From a checkpoint of a small transformer trained on Wikipedia: width 640, a variant of Muon for these matrices.
MLP neurons of a small language model. Each row is named by its layer, matrix (down: output weights) and neuron, and shows model dimensions 426-521. Each number is 200 + 40 x the weight over its row's rms, rounded and kept within 0 to 999.
A block is one neuron, or neurons of one layer that tend to fire together. After each block is what it responds to, as a language model described it from the Wikipedia text at the highest values.

L10.down26,281,193,218,203,204,174,166,111,236,146,257,182,112,161,189,158,210,160,179,149,117,114,164,214,152,229,228,189,286,275,241,177,230,193,134,172,239,250,152,151,203,208,268,216,184,260,243,189,161,114,253,207,239,181,235,255,227,172,90,234,142,118,189,144,143,240,192,180,208,151,189,237,210,149,172,85,184,189,212,180,142,154,183,214,172,138,229,192,209,169,200,149,212,207,211,192
L10.down91,134,203,175,150,194,156,215,162,206,170,219,253,109,203,195,162,222,235,215,231,152,190,238,178,166,245,165,213,193,174,211,143,203,256,147,218,238,225,254,207,221,213,175,215,195,242,218,192,195,227,202,202,191,162,251,223,156,232,169,195,189,119,141,174,194,250,168,141,215,142,136,271,194,161,98,154,253,183,220,251,161,180,221,149,207,193,106,168,141,128,132,208,242,165,232,245
L10.down259,203,185,125,125,172,223,241,151,197,206,159,229,207,176,259,202,203,151,268,194,189,183,238,197,127,215,213,185,229,155,169,169,275,134,210,183,198,201,174,154,237,298,232,238,191,156,244,280,218,116,206,270,168,172,211,201,224,243,177,251,196,203,220,159,80,248,234,182,235,189,129,235,225,214,260,209,235,212,176,149,242,197,171,213,195,201,188,160,165,202,139,181,156,159,182,216
L10.down424,191,251,184,258,214,126,207,190,251,241,216,249,142,277,191,169,242,173,163,207,174,172,276,216,193,148,237,211,247,153,210,277,177,172,183,215,163,239,207,183,209,149,162,206,164,230,195,262,219,237,221,187,228,185,216,192,115,199,151,209,215,234,270,188,240,273,202,243,227,183,161,165,134,181,185,247,209,196,221,213,175,291,222,181,194,177,170,194,255,240,225,180,189,203,198,189
L10.down1415,213,166,224,140,167,129,138,202,190,130,203,262,192,194,206,171,243,131,200,179,192,196,231,211,131,248,213,218,258,222,136,246,202,223,210,226,210,220,143,193,220,285,160,216,221,246,265,211,141,201,214,136,268,208,216,114,216,185,129,213,138,121,132,200,159,245,212,185,182,138,272,198,197,205,211,236,198,191,164,233,129,193,168,251,222,217,244,211,194,177,188,175,189,89,229,185
L10.down1521,221,171,156,166,215,170,224,164,251,212,256,203,227,204,217,285,183,208,230,240,179,136,221,231,237,139,143,209,175,217,154,235,167,219,265,173,245,195,261,216,168,221,122,193,132,245,219,226,188,166,219,232,173,250,194,225,231,147,249,240,235,160,220,206,151,170,188,207,193,209,194,277,284,205,170,168,252,276,207,228,265,212,228,190,119,345,164,221,187,257,107,131,228,180,222,244
L10.down1706,201,219,232,149,180,221,240,207,110,247,195,142,208,133,190,223,166,216,142,231,180,272,194,187,219,145,218,213,247,228,227,218,159,233,201,214,218,176,246,187,217,219,261,162,160,268,250,212,155,242,163,202,208,204,147,174,168,139,163,230,164,233,215,159,216,156,201,228,160,247,156,181,217,175,212,118,192,224,210,214,159,172,220,117,172,246,201,153,273,182,204,206,188,220,146,186
L10.down2163,148,239,247,96,235,219,223,181,232,214,233,215,202,203,219,176,187,255,180,120,143,227,205,231,244,252,212,266,230,158,183,191,184,185,176,175,164,269,212,158,271,233,224,173,174,201,235,160,200,207,227,229,172,203,201,204,149,173,110,183,242,162,169,178,144,209,233,117,208,241,198,191,258,132,186,188,224,150,208,248,179,227,172,236,146,211,254,227,206,258,144,207,154,193,230,225
Responds to: Tokens in the second or later item of a parallel list or contrast that repeat the earlier item's structure, e.g. pounds, one, two, teams, and list commas.

L10.down1023,151,222,231,246,166,214,181,211,196,194,175,177,236,219,224,256,238,180,163,152,215,239,108,266,156,330,141,176,219,232,148,164,204,227,277,286,190,181,214,278,194,217,183,227,169,127,243,167,235,232,183,201,259,212,121,251,212,203,161,195,277,218,156,243,198,243,192,206,194,193,229,203,212,172,184,221,205,214,126,165,209,213,181,165,233,134,239,203,218,205,212,211,163,181,236,177
L10.down1364,167,219,175,206,163,184,231,196,203,144,194,202,290,143,222,232,149,268,187,178,145,195,220,218,96,201,270,141,118,191,237,162,106,203,200,218,291,177,172,234,189,207,206,237,244,227,212,223,164,245,185,226,197,142,207,242,151,210,164,214,230,148,213,229,233,234,174,282,184,239,201,259,183,206,134,206,206,214,178,256,290,172,167,304,207,214,160,218,265,231,183,211,203,174,221,151
L10.down1876,178,155,209,156,177,106,190,205,246,204,198,161,158,283,138,173,146,201,147,191,156,234,181,181,193,178,164,158,203,84,237,155,169,224,193,245,196,128,167,168,150,190,194,254,212,221,192,208,143,233,251,229,170,175,158,200,223,225,255,170,171,186,211,180,215,218,229,297,193,262,187,271,188,164,256,265,253,119,227,126,193,251,233,134,190,176,204,200,217,217,254,189,174,142,203,196
L10.down1952,267,174,210,227,180,239,242,204,225,151,139,163,180,225,241,217,208,211,220,168,218,187,138,181,213,159,223,169,228,219,163,120,183,175,182,205,196,218,229,209,154,246,180,237,128,134,227,192,243,248,193,203,191,298,174,197,189,258,216,210,231,235,241,197,233,206,162,153,170,179,217,143,184,201,248,244,273,239,221,248,276,178,214,202,258,172,267,215,202,203,160,226,164,141,216,236
L10.down2157,216,271,245,138,161,184,227,167,206,144,206,211,188,189,180,254,226,143,178,157,199,187,171,192,186,167,182,187,219,224,239,195,166,235,220,205,293,187,137,283,294,184,238,164,263,93,109,167,226,193,203,242,204,207,183,127,248,255,85,188,198,182,194,209,175,204,278,237,195,148,219,270,197,174,226,183,209,154,188,189,252,206,187,224,187,176,115,192,247,226,262,249,166,244,249,198
L10.down2291,139,174,263,196,203,191,132,137,250,207,157,199,138,218,190,87,215,210,180,197,222,263,194,265,220,196,168,188,229,170,157,195,190,292,156,170,172,193,112,278,188,160,142,157,153,218,189,158,242,218,167,268,198,266,241,200,120,139,215,217,272,239,231,211,159,267,139,206,130,144,195,240,197,197,182,202,201,170,192,245,222,215,211,193,243,141,202,192,153,159,228,194,175,190,224,262
L10.down2390,197,231,219,190,216,202,203,181,177,213,138,239,211,263,212,234,187,214,266,145,234,160,195,206,201,145,176,222,275,234,163,237,155,224,248,238,185,216,238,205,179,230,214,189,267,249,182,202,120,265,233,242,297,212,191,190,187,201,187,198,242,198,176,227,192,149,196,227,208,163,174,295,159,178,238,187,219,190,239,196,254,298,120,126,139,289,110,131,182,208,152,233,292,230,198,189
L10.down2428,175,160,232,178,220,205,252,191,129,223,199,150,156,181,176,151,125,158,209,163,167,195,264,210,126,228,240,203,218,222,179,202,267,162,260,286,224,108,107,239,184,210,157,229,198,182,194,227,186,195,189,207,132,174,207,200,124,150,155,193,210,295,185,200,305,247,197,253,195,227,145,291,231,202,303,203,142,260,228,215,215,174,199,192,163,193,205,201,135,163,238,211,209,178,233,174
Responds to: Word-internal pieces of non-Latin script words (Greek, Arabic, Japanese, Devanagari) in parenthetical native-name glosses, e.g. Ἐλευθε-ρ-ία, حبيب-ي; weaker on mid-word pieces of Latin names, numbers and table cells.

L4.down202,202,131,226,237,204,181,224,187,195,168,229,227,216,231,255,169,211,115,227,267,227,234,164,193,219,148,194,153,229,195,194,215,233,270,224,205,194,173,188,135,213,240,209,200,203,208,190,240,181,170,282,225,190,202,183,175,245,219,136,228,126,244,187,206,216,179,279,214,232,244,191,222,161,233,232,238,183,218,219,228,188,181,183,172,173,208,239,215,211,220,185,215,275,173,228,240
L4.down382,172,212,241,146,245,202,248,201,171,248,237,271,200,157,144,232,186,227,188,255,165,253,231,190,222,200,182,270,249,231,146,155,211,253,143,162,192,212,239,131,209,222,215,174,219,265,219,189,163,275,213,219,222,186,108,157,130,192,177,214,184,197,219,186,253,326,176,203,161,275,175,190,225,217,225,160,167,188,199,266,212,198,209,164,177,238,176,156,256,173,207,238,197,206,190,198
L4.down982,212,230,167,277,191,249,259,249,200,200,198,172,219,139,207,183,136,172,213,160,220,219,197,202,274,121,212,165,200,228,219,198,227,242,135,205,135,152,207,164,224,224,215,183,210,290,214,221,214,139,258,214,207,233,187,157,214,270,159,220,220,170,242,210,189,274,130,218,154,243,246,215,206,166,252,280,133,230,264,264,220,166,166,117,227,203,203,150,225,107,135,180,208,208,251,172
L4.down1380,101,153,228,179,188,99,230,156,158,192,265,209,170,137,189,179,230,246,245,213,147,226,248,187,214,232,235,195,234,152,225,254,242,228,132,172,204,222,226,174,232,214,256,236,155,224,218,251,147,174,185,256,180,232,153,180,247,143,188,207,137,172,305,212,222,178,244,232,211,250,170,149,248,222,177,109,172,242,248,272,201,190,200,236,218,265,184,211,217,270,166,235,235,180,214,248
L4.down1712,139,228,245,193,215,220,193,168,196,247,239,159,195,184,129,255,234,150,211,234,192,181,228,209,136,160,191,252,248,223,173,262,144,218,152,165,218,169,266,223,153,136,219,193,181,254,216,231,143,244,109,209,214,258,164,150,189,220,200,170,214,213,188,183,173,278,159,248,142,251,254,221,198,251,231,100,214,244,170,220,255,191,213,204,176,252,210,216,248,278,247,158,198,240,187,268
L4.down1749,209,156,267,178,238,256,195,220,200,299,242,170,204,166,153,196,235,264,260,218,148,259,180,206,188,168,173,144,168,271,232,239,234,190,183,219,191,212,227,204,238,182,238,158,213,159,227,194,180,224,156,146,261,208,202,226,85,148,201,137,190,266,201,189,191,183,241,279,253,189,179,198,253,234,200,218,202,141,165,259,227,169,208,208,204,244,218,199,235,124,247,265,250,205,136,191
L4.down2316,166,174,210,198,226,224,195,231,127,196,202,194,152,123,218,227,233,179,213,332,202,205,208,264,201,213,246,267,203,175,219,187,247,206,194,167,207,148,152,187,241,176,228,252,182,185,214,165,264,150,217,180,257,147,177,205,188,168,225,229,213,210,266,227,264,205,159,259,185,206,171,211,226,207,238,133,241,194,182,159,171,200,270,179,208,194,237,146,206,152,154,204,271,217,223,186
L4.down2490,162,239,262,165,243,137,189,228,192,47,131,245,185,151,231,123,176,196,205,173,232,268,277,208,168,247,223,162,222,214,236,138,202,300,223,199,104,198,153,169,144,224,197,201,183,217,176,205,212,207,265,176,140,183,197,247,193,201,257,257,86,168,195,243,249,163,198,144,258,221,170,168,192,181,177,211,208,202,274,195,168,199,269,132,178,151,163,120,180,174,207,150,236,212,170,116
Responds to: Commas and other clause-break punctuation (closing parentheses with comma, dashes, opening parentheses) that end a completed noun phrase mid-sentence, before and/which/including continuations, e.g. "couples living together,", "from 1876),", "Lafayette,".

L21.down2309,254,192,156,241,227,189,233,245,233,137,141,204,239,227,238,175,303,209,210,238,160,216,169,270,222,148,264,174,240,220,173,152,157,154,180,173,209,204,232,213,225,159,226,241,191,206,241,194,158,248,170,141,206,266,179,267,227,149,229,245,179,223,221,223,277,220,133,235,228,258,166,162,208,169,195,229,210,215,272,249,199,255,231,220,151,277,244,250,159,193,226,248,202,213,140,238
Responds to: Closing parentheses, commas and quotes that end a parenthetical or appositive inserted after a noun, e.g. "Poe (left)", "Pinkney (DR)", "Fault,".

L21.down2355,228,145,175,198,224,201,202,200,218,135,178,151,208,177,202,189,203,203,118,156,221,249,146,211,194,201,213,208,142,168,180,182,178,181,232,217,256,196,301,155,150,152,213,203,189,191,192,194,185,290,207,233,152,230,149,215,176,107,147,206,175,182,205,138,199,115,239,144,186,186,190,184,121,244,129,172,193,193,190,177,138,182,150,219,194,203,108,213,196,209,161,122,163,134,142,223
Responds to: Fires on possessives, adjectives and noun modifiers opening or inside an object noun phrase before its head noun, e.g. their line-up, scoring average, religious genres.

L4.down293,142,254,208,187,286,195,272,312,189,204,248,163,274,168,196,199,225,213,225,242,305,196,207,215,189,217,255,244,165,153,223,222,136,188,185,116,217,227,167,177,198,242,235,191,238,199,278,142,159,184,180,245,159,141,275,209,181,225,258,180,158,225,184,137,234,193,230,179,205,202,194,200,204,178,246,166,187,194,192,177,184,237,227,187,146,199,190,128,157,238,197,217,214,252,213,258
L4.down766,222,225,185,120,187,88,223,187,113,193,202,229,241,150,190,231,235,134,178,167,242,183,210,270,184,147,239,193,190,104,215,203,287,240,206,146,248,199,215,212,187,230,199,171,161,214,223,140,239,295,209,229,167,213,194,191,266,253,224,205,179,224,186,249,187,166,294,195,220,209,232,215,242,179,202,242,155,225,145,109,145,200,196,247,139,261,168,155,176,156,186,150,263,205,233,153
L4.down1184,244,219,166,140,183,238,157,249,188,204,186,261,190,264,179,218,234,166,233,184,215,188,219,271,182,252,153,157,197,82,233,199,142,220,217,206,150,240,170,154,189,200,227,167,252,215,185,155,218,182,261,212,216,223,135,138,150,213,115,143,210,237,151,205,277,241,195,221,176,259,231,154,174,172,201,199,166,102,167,159,175,146,224,131,232,223,232,243,184,151,226,242,165,198,188,178
L4.down1455,253,260,220,199,240,109,208,219,160,196,194,202,260,176,232,231,159,140,218,187,216,209,204,238,249,128,200,238,186,197,141,242,244,215,217,170,254,223,211,174,252,193,200,150,188,157,189,219,227,267,179,249,218,224,174,225,242,202,162,138,226,180,262,179,204,181,253,246,206,205,193,186,171,139,241,204,170,183,215,88,163,302,243,215,217,234,194,133,151,146,202,176,224,127,244,168
L4.down2082,250,160,184,239,257,165,198,158,222,176,177,243,235,177,166,212,159,286,175,237,103,196,209,220,262,237,254,150,197,224,263,178,171,169,169,200,228,220,207,175,184,225,155,208,158,203,202,215,196,193,252,116,204,205,165,187,270,238,180,147,174,188,182,189,227,220,241,168,232,237,205,164,122,191,181,190,165,148,212,221,227,145,161,217,196,204,235,99,185,202,251,213,157,215,150,246
L4.down2460,204,264,264,257,259,214,222,209,142,148,218,174,219,212,163,158,156,275,203,195,148,171,177,222,192,110,234,187,158,187,224,195,250,207,225,135,123,258,145,256,306,107,184,166,192,268,204,202,172,305,230,205,165,195,220,141,193,256,187,152,170,227,171,166,169,220,207,175,220,133,207,249,216,153,224,150,157,183,253,193,181,263,244,169,208,227,231,213,83,208,162,221,229,237,212,188
L4.down2528,169,229,213,105,104,188,276,154,170,173,214,178,167,139,158,233,206,216,210,166,246,183,272,191,140,193,185,185,197,161,231,264,252,182,205,137,200,203,178,210,250,221,217,146,235,223,225,70,145,180,249,211,212,233,214,201,145,180,271,174,173,217,126,184,256,194,276,150,202,239,243,205,195,144,239,201,189,196,180,158,200,156,211,202,162,207,177,160,190,236,176,126,229,178,225,194
L4.down2532,184,252,148,204,160,182,235,229,181,184,294,213,190,149,263,236,226,169,189,240,260,139,271,162,215,134,259,206,207,188,140,174,189,233,104,146,190,189,186,209,155,245,183,198,231,200,191,154,171,197,204,111,217,225,239,201,189,204,220,251,147,244,139,185,217,221,232,289,184,187,183,237,187,225,174,201,147,197,252,171,166,231,171,160,190,230,142,245,162,216,224,233,251,185,236,196
Responds to: Finite main verbs right after their subject, often the ending piece of a split word, as in distorts, laments, dissolved, ends.

L10.down202,165,207,211,218,199,165,169,185,224,150,204,174,209,249,170,204,201,213,212,186,222,171,131,151,244,167,248,283,134,182,128,166,199,239,206,246,229,257,188,141,186,227,209,109,187,197,240,109,237,194,239,154,271,223,179,287,207,121,224,184,224,218,205,109,223,176,274,203,192,175,137,231,145,193,256,196,165,172,232,129,156,195,160,209,227,182,227,226,179,253,213,221,237,226,249,183
L10.down448,248,179,200,215,251,153,139,216,174,151,165,261,215,144,202,165,208,196,250,189,160,138,142,150,230,145,259,245,262,165,157,261,224,180,193,158,161,182,190,149,85,180,202,248,232,173,192,226,235,269,272,241,226,213,192,143,193,204,201,165,211,196,231,190,165,154,186,223,233,172,194,203,140,187,170,266,165,161,215,207,205,173,216,233,232,173,204,213,231,241,219,170,117,165,212,185
L10.down758,234,182,211,190,246,235,249,190,173,256,256,136,201,234,105,171,145,163,130,166,171,201,127,160,202,171,208,219,204,297,286,240,273,203,208,96,216,177,190,133,242,228,163,165,147,253,144,152,186,186,209,107,183,111,161,166,101,215,161,209,201,235,215,217,157,171,143,199,205,208,176,176,160,191,251,168,202,175,165,173,207,225,234,154,196,239,262,172,261,180,241,154,221,188,192,178
L10.down764,207,134,208,166,247,216,97,232,239,228,192,222,219,227,193,213,141,234,230,141,223,169,193,256,210,247,253,151,190,238,209,109,228,178,228,277,209,178,279,178,231,311,180,237,188,224,234,238,205,175,194,154,206,223,155,155,174,160,187,244,260,172,209,222,191,207,199,212,176,170,196,223,231,219,152,141,185,220,253,155,177,245,234,211,276,194,223,194,169,139,210,196,259,141,242,206
L10.down807,220,254,192,188,235,216,165,158,193,211,306,160,239,175,210,240,190,238,224,265,98,191,183,180,181,225,342,171,213,185,199,131,202,152,234,179,140,196,262,191,241,136,160,188,124,183,237,260,191,146,219,198,227,177,223,169,239,236,219,187,214,103,152,207,203,203,224,229,179,193,184,196,190,205,200,200,153,228,179,148,243,241,204,188,172,220,174,212,224,177,209,226,179,228,219,204
L10.down1100,197,194,141,262,160,166,180,142,129,84,220,241,206,203,215,154,267,283,219,156,211,158,188,245,212,189,135,257,227,198,188,215,235,174,216,226,172,202,230,162,254,238,217,203,147,283,178,216,222,236,291,202,259,149,195,240,193,171,163,110,205,163,191,210,278,235,91,157,285,185,169,196,201,172,238,159,217,128,206,149,277,265,206,245,144,206,321,190,186,165,307,178,213,201,241,178
L10.down1250,155,223,236,199,260,177,179,211,254,214,187,173,275,186,175,118,209,197,185,184,197,208,183,184,253,217,302,207,177,242,156,221,183,167,206,256,145,199,163,219,223,124,181,177,249,177,190,207,123,188,185,157,172,252,223,221,214,232,165,216,198,136,187,146,191,136,268,180,247,171,204,257,219,215,221,197,218,187,239,169,156,204,213,178,188,238,249,189,230,171,165,180,228,160,224,251
L10.down2551,249,198,195,233,165,148,194,230,200,184,115,216,189,205,197,199,241,173,207,221,258,144,193,238,175,152,207,205,198,183,218,205,219,175,198,273,163,205,232,205,199,270,170,191,244,161,137,235,132,164,208,261,167,173,119,174,187,170,216,205,145,272,153,228,278,233,121,178,211,193,170,189,211,181,223,142,160,198,148,123,195,139,239,171,168,222,158,161,201,205,237,139,157,183,178,233
Responds to: Words about where information or media is held or recorded, such as found in, sourced from, records, images, lists, survey, interview.

L10.down203,235,215,190,193,201,198,259,134,315,241,184,243,212,134,193,265,221,238,140,193,231,265,184,148,225,208,247,148,233,231,209,122,126,221,109,184,169,262,102,204,227,191,212,278,164,196,120,214,285,218,174,254,153,241,205,224,217,153,230,164,241,253,208,185,166,209,250,230,183,204,212,98,193,223,195,81,159,224,157,210,156,184,244,228,237,147,278,165,170,138,213,168,133,202,237,106
L10.down814,256,147,224,199,157,221,210,222,198,184,149,284,290,247,204,119,157,303,165,173,243,154,198,196,210,232,255,233,215,201,203,163,169,189,211,148,187,173,141,217,148,115,190,188,204,106,131,225,198,165,172,212,110,205,223,189,264,168,189,148,229,173,263,101,203,157,205,129,222,124,201,207,201,183,211,139,199,111,195,168,187,190,144,188,152,237,218,186,220,156,203,204,227,161,213,177
L10.down840,155,293,224,219,251,182,192,220,228,219,145,254,183,163,191,189,228,194,186,184,263,205,197,179,268,178,218,206,192,232,227,194,155,223,188,163,212,157,182,218,120,154,260,178,240,172,204,172,221,258,170,135,176,235,158,227,199,204,184,128,154,196,232,168,198,245,243,171,225,257,214,164,227,172,139,165,191,172,179,151,214,269,257,184,162,215,251,171,191,165,252,164,255,185,227,252
L10.down1880,205,226,187,212,202,173,180,207,237,103,161,165,242,233,205,247,188,159,134,230,185,237,76,265,249,217,185,190,229,160,156,152,213,235,154,203,201,184,236,150,181,204,189,138,114,225,217,135,177,221,226,238,245,164,171,216,254,192,88,155,79,212,263,141,240,187,263,170,107,158,150,194,215,192,236,232,211,205,204,227,196,167,174,232,289,186,247,124,205,202,241,217,153,138,211,164
L10.down2260,198,257,201,162,165,158,176,228,206,247,200,166,233,230,212,237,190,132,208,153,188,148,270,152,183,162,173,212,207,269,255,218,309,186,207,149,225,214,144,172,186,196,186,144,210,232,220,212,189,246,202,165,236,138,227,236,185,190,154,227,178,247,182,160,101,269,233,183,197,234,212,252,211,177,186,273,159,200,154,269,238,173,252,234,204,192,137,219,245,135,262,255,193,271,240,176
L10.down2396,179,276,207,221,173,159,219,240,190,227,213,187,220,244,191,210,120,162,176,271,247,114,295,196,232,189,157,213,254,171,231,185,199,265,153,143,276,218,200,208,215,185,209,164,184,205,146,173,268,201,176,169,267,268,178,231,203,166,198,187,246,201,201,171,154,263,255,227,135,246,187,188,153,164,160,151,245,258,219,159,150,243,244,176,221,229,188,214,249,177,242,239,140,186,279,136
L10.down2489,152,197,210,180,148,179,194,188,131,193,224,183,206,125,115,136,184,267,221,166,171,152,271,221,180,271,186,171,168,246,175,201,269,281,254,125,166,141,258,153,216,154,257,77,215,228,135,178,188,264,233,175,169,181,175,157,253,178,229,212,201,202,182,216,125,153,217,195,191,235,168,120,233,246,152,218,169,191,205,189,249,221,178,209,227,212,177,183,168,213,230,203,245,225,192,167
L10.down2544,179,247,203,233,113,182,222,168,225,183,195,238,219,231,152,267,191,233,219,225,240,227,219,219,232,260,218,192,215,198,253,173,136,156,159,201,148,227,281,164,250,199,189,201,161,115,259,155,263,280,246,229,149,188,168,230,191,172,162,183,128,160,256,117,187,147,160,313,264,190,201,193,219,182,150,189,237,152,175,237,203,247,176,184,259,197,294,193,254,225,190,208,87,179,173,134
Responds to: The first word of a sentence's predicate after a long subject, usually a main verb (earned, gave, strengthened, turned, debuted), sometimes to or and.

L4.down31,201,174,227,193,277,191,174,292,143,236,165,221,191,179,236,200,159,221,172,213,218,217,200,150,181,189,184,156,114,290,197,320,215,215,238,200,157,150,247,244,202,194,201,263,262,238,213,136,206,195,193,165,236,200,145,212,156,212,330,227,180,166,235,215,215,182,239,137,162,172,235,196,185,243,242,189,173,230,196,186,147,160,145,226,140,192,161,178,193,216,204,97,147,243,190,202
L4.down899,212,207,188,212,237,161,224,181,194,139,113,156,225,206,224,243,191,208,213,268,197,168,227,227,209,210,194,199,209,271,203,232,256,233,150,189,182,219,160,163,187,159,154,219,226,157,120,184,220,188,250,193,276,189,238,239,148,139,177,203,240,202,238,254,71,189,174,219,221,173,213,226,212,244,239,153,228,244,166,202,118,213,206,225,224,179,266,185,279,205,261,175,238,256,255,188
L4.down1056,267,280,149,268,232,249,164,174,177,205,232,207,196,191,263,239,176,208,184,200,233,254,233,159,197,255,183,164,137,210,165,138,195,172,236,194,124,270,189,254,223,248,161,257,220,174,187,167,242,209,231,187,262,222,287,153,249,183,191,165,129,188,154,171,217,162,194,221,250,208,281,219,223,231,213,234,215,203,171,204,230,164,232,217,227,252,194,265,255,182,167,157,224,179,225,178
L4.down1311,187,192,220,258,245,161,158,211,224,159,171,167,213,193,222,215,149,165,232,206,77,161,206,161,262,220,258,172,198,205,266,252,200,173,208,218,170,147,228,121,241,177,185,240,187,174,210,170,138,182,217,249,241,171,188,127,175,133,227,209,220,174,217,142,155,200,190,157,202,124,211,202,293,184,210,203,163,156,195,239,119,229,216,169,199,157,210,219,161,207,234,213,230,229,228,216
L4.down1511,127,225,225,228,215,208,169,247,158,229,249,166,179,185,167,154,222,227,225,147,162,224,225,133,233,106,195,233,95,211,221,296,119,167,222,252,198,207,205,217,211,178,223,203,179,176,249,163,222,188,151,231,171,219,263,165,93,147,215,294,164,256,166,190,331,262,261,223,208,226,208,174,215,251,241,127,322,190,235,134,171,180,253,155,221,372,195,196,214,186,209,220,181,201,262,223
L4.down2191,236,164,238,270,214,170,203,219,184,183,184,214,207,232,321,199,147,238,229,189,121,268,186,221,200,241,256,241,166,144,132,235,245,170,222,182,174,184,214,220,171,139,187,202,268,196,149,212,242,233,263,191,176,261,168,161,244,145,220,193,211,168,200,162,190,219,177,172,216,191,147,167,276,164,224,156,264,136,287,165,176,227,201,143,225,178,268,155,190,115,206,184,240,239,178,151
L4.down2248,205,204,216,209,264,186,159,221,238,164,156,203,216,121,131,184,243,157,273,237,185,220,187,264,123,191,150,222,190,191,215,218,143,200,220,210,231,241,243,192,231,103,168,196,254,213,224,210,207,117,285,241,245,213,251,115,219,146,184,212,220,197,183,142,157,198,204,146,236,257,154,198,200,178,218,182,278,198,195,130,181,173,209,137,163,221,187,207,189,208,177,159,227,239,209,198
L4.down2447,287,209,151,244,182,201,226,185,159,205,194,206,286,229,190,192,165,208,209,203,210,210,185,240,191,158,246,165,116,153,182,225,244,238,191,172,201,188,256,246,168,210,236,143,185,275,175,198,198,238,246,268,162,198,162,236,189,205,244,170,229,246,212,238,186,223,132,209,120,161,175,231,197,168,199,217,188,244,209,113,188,222,206,219,243,183,181,151,213,131,187,146,190,125,166,228
Responds to: Nouns and -ing forms naming an activity or process, often word-final pieces, such as research, sequencing, construction, treatment, modeling, plus a few prepositions like into, for.